{
  "d_model": 512,
  "n_head": 8,
  "head_dim": 64,
  "norm": "rmsnorm",
  "positions": "rope",
  "rope_fraction": 1.0,
  "qk_norm": false,
  "init": "normal",
  "init_std_down": 0.00311,
  "lr_head": 0.00417,
  "grad_clip": 1.0,
  "warmup_steps": 200,
  "decay_fraction": 0.849,
  "decay_shape": "cos"
}
MLP neurons of a small language model. Each row is named by its layer, matrix (down: output weights) and neuron, and shows model dimensions 96-351. Each number is 500 + 40 x the weight over its row's rms, rounded and kept within 0 to 999. Numbers have three digits each. A neuron's up and down rows have the sign that makes its largest values positive.
After each neuron's rows, "raises" lists the tokens whose logits its output raises most directly, leaving later layers aside.

L8.down331:468529473513505508513497525501443525455509543512475533487479523518578503464469447474415468566486503511447545519394598431487502504531546443495515552479492460519500540387518451505482512516453517522486603502523412439455596513477500473470465511554461444533484598523489544551558491435483492577503555552521475506455525490596505479477543533481508545548564495528488432490503488464516497550573507491488481503409467548523583470505482501618577489507515499499511448495561495510495528505485474605535516519574511533510434489461486410516518549483531517521497550520519524517432508443503485425494549480514526523589493492502523469499493523541519427520498542429509545539525465486518498500554593576526474519511532501485482533495426501495458489551554568546437510480422478520472509564478487
raises: "ian", "onic", "ori", "n", "uan"

L7.down1197:557569491586539504533488502534547521473479514510449530480486510569421436522456481450466493538546498494479572448462483486415551461539497432504398497548485432500536525529550477537510482472495490543541501483473565517475567514428464513449550522482511512531448480503479536503501496515530527519513494526443501500455518454407489482481396570456489471560486522486487512453456496463466475474544531423446460500524452488506513490473501477509501578503467502561597517418514492464516459485529497514603501552460513508493553486439500525468445539644465526557400584540542508472518518430456505493504440505461469478562435484555469490496543491451441415489524601440447520458499545493483517498499536503508528536504447450410497518412493574526479540525485508446449424538569471521449425479549453
raises: " Colombia", "ín", " Mexican", " Latin", "ú"

L8.down170:541495478565461483472487549511461502540452465469489494484528504484443543535474455565544450502587393480529530470527528481407502444443526456492522533464479429400478470514458482456552516484479424444516454488465534411500518468552485514505491461469466511527468512442505476508503541515519455486540476425433535500474556435502480485465526537545549468473588515477477492522502567552520546445444525535542508496533493454495498470548468556405399514526466524541426462550466565404456466473495507548561496529473473512490450468531526520530550455498533517471496535453465517496538452454481524501477499464496558484514563499549496506531505441496492537474555480493530477434442579567517500492482549530554545480490505475536498489498409507512512476479449455497395494462589562565500449528475443
raises: " II", " III", " I", "*", "ro"

L7.down32:439478521564506490497526523476575509449521435498523580474563522519516513482485513453468501482420529524462477476557555497498522493553510497524568521480508443529490402538477470503433480561501475475553519525552496478487566477477535501433483620419535496462528494435478502536575563436503483467438523444527519418495526510513538449511491493528407469451452497535460483465559492518493447506430462462474528573533389566484455458485507553482472497518459521545498470572464557496500453492529509538534512435503554485502559511526434469414450550473537509490470577470520556519534525520526441464550527563442543529474490519481468520456510491508494520535446469452412519516541517532558545509515512463482614448540487476495505510471409498508581510547486508499524498487461508557503516545494500
raises: "oria", "ori", "ary", "ces", "ories"

L7.down890:510496574563545519460540493465451510421536460535491570515500493473473504482539486517492511516512557518541535462507509501568536439507568575520486490434510521463526490546527522531472472563618479485448530506449526515495511517479531543541528480500477512471495482497581506521488483486471512532492446486483484500475523493547420492471509452532518496492459500476490522551498488493521489495487554479458490487421487457547465441461518441460428488461507478543479490533530500574519492528542498485524483473547488505527464511530541490508539593445549551514517474556512478457437449559450517456547456498549475484516554470517425509441507501467445490505552432497476467506461465536454524455546542462475487496468508428477520484504494541526468369453503552493521471532518526465449480482512496
raises: "but", "wh", "if", "it", "hi"

L8.down248:546475488544572474357447474530490471468469498475494496521515580475477438543475470497514508466463550514541485506503549489455481490521534549526555496527460469465529500441525505631531587368486457462472476510509531474507445524451484483515505525388570445498514452496516468514568539530521494527450449470432499473473546415503500490568478416596527476530545564527480549483553455509505526495463554425486528502509448545540453507447465523486511499456534501460421548486511435466411533479468515515547502520495467450466473532513444458518519518520466457544482464560486527478518477470582468537529520489504421505502497448429451472487502548485469573521514524470542539530557522516515520489473532513517495535457487536501505494457440536421424501429499502543451500554522496528497508504532514
raises: "y", "ies", "oy", "co", "ity"

L7.down135:512519530545482510488550555556496548504489496618478488454509448509551562427527520491450481486516455494499532526514508574549486505477486478503581513438549454515459488563435489433526500566502430489477567479450537519453420431480485469510507523488482583460593472479455458487505541517460517495517565463482526532522485482554448609506454466449472529506544509538561537524555524540520556546436503500500482505511530444482512556494473486511495509499491466553478557578489466502506534447486476499523532475528448528546520466499493510520520474484463504475457530463510535515504500509519467476467462572518456405588449497536544481450496505537417487411494417492523532470455433409535524482501508475571510542549439490492533516426555529526518669415462484449503472552494526534523511480478491
raises: " −", " +", " Succeeded", " ±", " →"

L8.down748:410440455515484530517475548506459503463477563523560521520509492492473538508453567537529529427502493514538480465481507461499514446472475440512515554525531561513459489451440482481493512492508460501476481468487509511514401522516447492476518546474514451476501518542487455605492514424507407521501493521485466546485492486497479508537518531527505475476479494485492521510456419546510544460468459475518495515487482416499514527476489481475553493471585440586484461481488475442549529533530555488466525525512490471504464518519537531416522541513584565493495528493553597493506542449493519445537544464534541522540474524526507457555558506508502535566536516446559525541495518457497469463474539609474517487510527564480485441482513493514536526513521534486466503450487545454530491500459551
raises: "ide", "don", "de", "des", "ida"

L2.down106:536481504480536477480470480466512473523520459588544473584480450580447519532529540498465524548568512471483495524464510501479506520547488465480460417469525526570582443624474478492501504456495519525527502497474565483511466536504568502531481494509486518503433531516501454449504483482500480530482527457426454520468546483515445449511487524557473527594517503491535493583515456483458474464433511534509524538437506495500558458544471495460521420509454438525530455459477421551461446514433421491582536486560503559518489587479541565567498441515484485486453559464524552491444458460471604465523464501504475438454512486491493504467478519480487485490547501580546504432456465529510550525449539514495547398523556477551518523514492443472434548450554476537515529515521533524507512432488460
raises: "round", "prise", "irm", "fer", "ry"

L8.down1178:466447450538511452611482404505530517435515501539537470535515581523483414544541522539428583524456519484515492498504518535496503465492526527523521439542574465497524618552484464500498516505518455543492559454488496473535521517464452492457442445562505550539489451516514513532517571504542442529505531431536511439493539460501468537416401498577456511502556601549541507447583532506516501445477521518423480525479482508506468432468536474561510506454506536486495504431492558574472531402488542428551515491506552468479560516491498502479485548516456506505540543483506478483456429569425530521474469455454558557539440532517467455494464492543512530497510549515428451429609476479519509642463536443470526519448469502534487479558461490531527490446510453522507482487529482519559522534480555
raises: " to", " for", "ities", " leading", "ely"

L8.down365:553501503481483512490523526495563491452461566490515499531486418470510446545514470443489528509463513494463533502587475506528580491573568485518437482471433481478513437494479469489505497530495502493489555559457522545511533579452561498486574499514498442602494514474484533550496577530508468447520497555477484452476572424533449536494520539545491483460562485448474436467509486517440526550502509460538488496442524514483482490449542547458586576491522538498499476558549496506546578545559497476465518544534500487498467496515535505500504476483495511447545502562476524526472584483541501497492441486490510562465460527478512552524522506513558434459455495519462512484490530551517548506479458439479496444498473471513471482434514547558499351529477545502576456535487469484535498493524537
raises: " into", " from", " with", " together", " up"

L7.down1192:509463560524490526512512529470437505472515509561476457480457460506519425555509516461560482508496506486522460518530495615495548527442543539538485549439503480520567442485496530530534562507512425514451495574541506496482477488519509527505557443495445464529600520488496451532517513493480428462583526552458566536458470564474553531520502447498515545527495513538434515496515536491518586484460483510512543545555445533541500454431527515489535562425542437535550484456566461493544429558511459501532528476524576519482468535514486439468497475472447520486504479480512438543567508487440480511487528488571496467506486486493540486508464486460508511513520519466459538489484565525478507474531533464510477486446532422598458521575443486573499461558490532494450552481511468564511497468491427
raises: "day", "ck", "ke", "way", "era"

L7.down811:438601485547527462481502452501523544446542389495518490492517503406549506544429546540380479477515477481483459518471520561472536481496561546492507575495533499466564531485474486499470517496508536388524508513559448519452564492467495458550385505443536497444528437521508513516478505498571564476448508516524518558528550491512564444520527451446542538512480527454524443519355555488531451468459499464482546529529532488575486544472550482469486532517517564524523505493392499479563500497447534541476511512511466486520486504497527492450439485468539534511395513508478514503535558490531506473508544466493520517534519541501436497481561563533450499552563484479448518449570456473510455531489507434529520508514514491532574514502459515534561551470485523507474521446574622446536569481493509
raises: "ho", "h", "hat", "ha", "hel"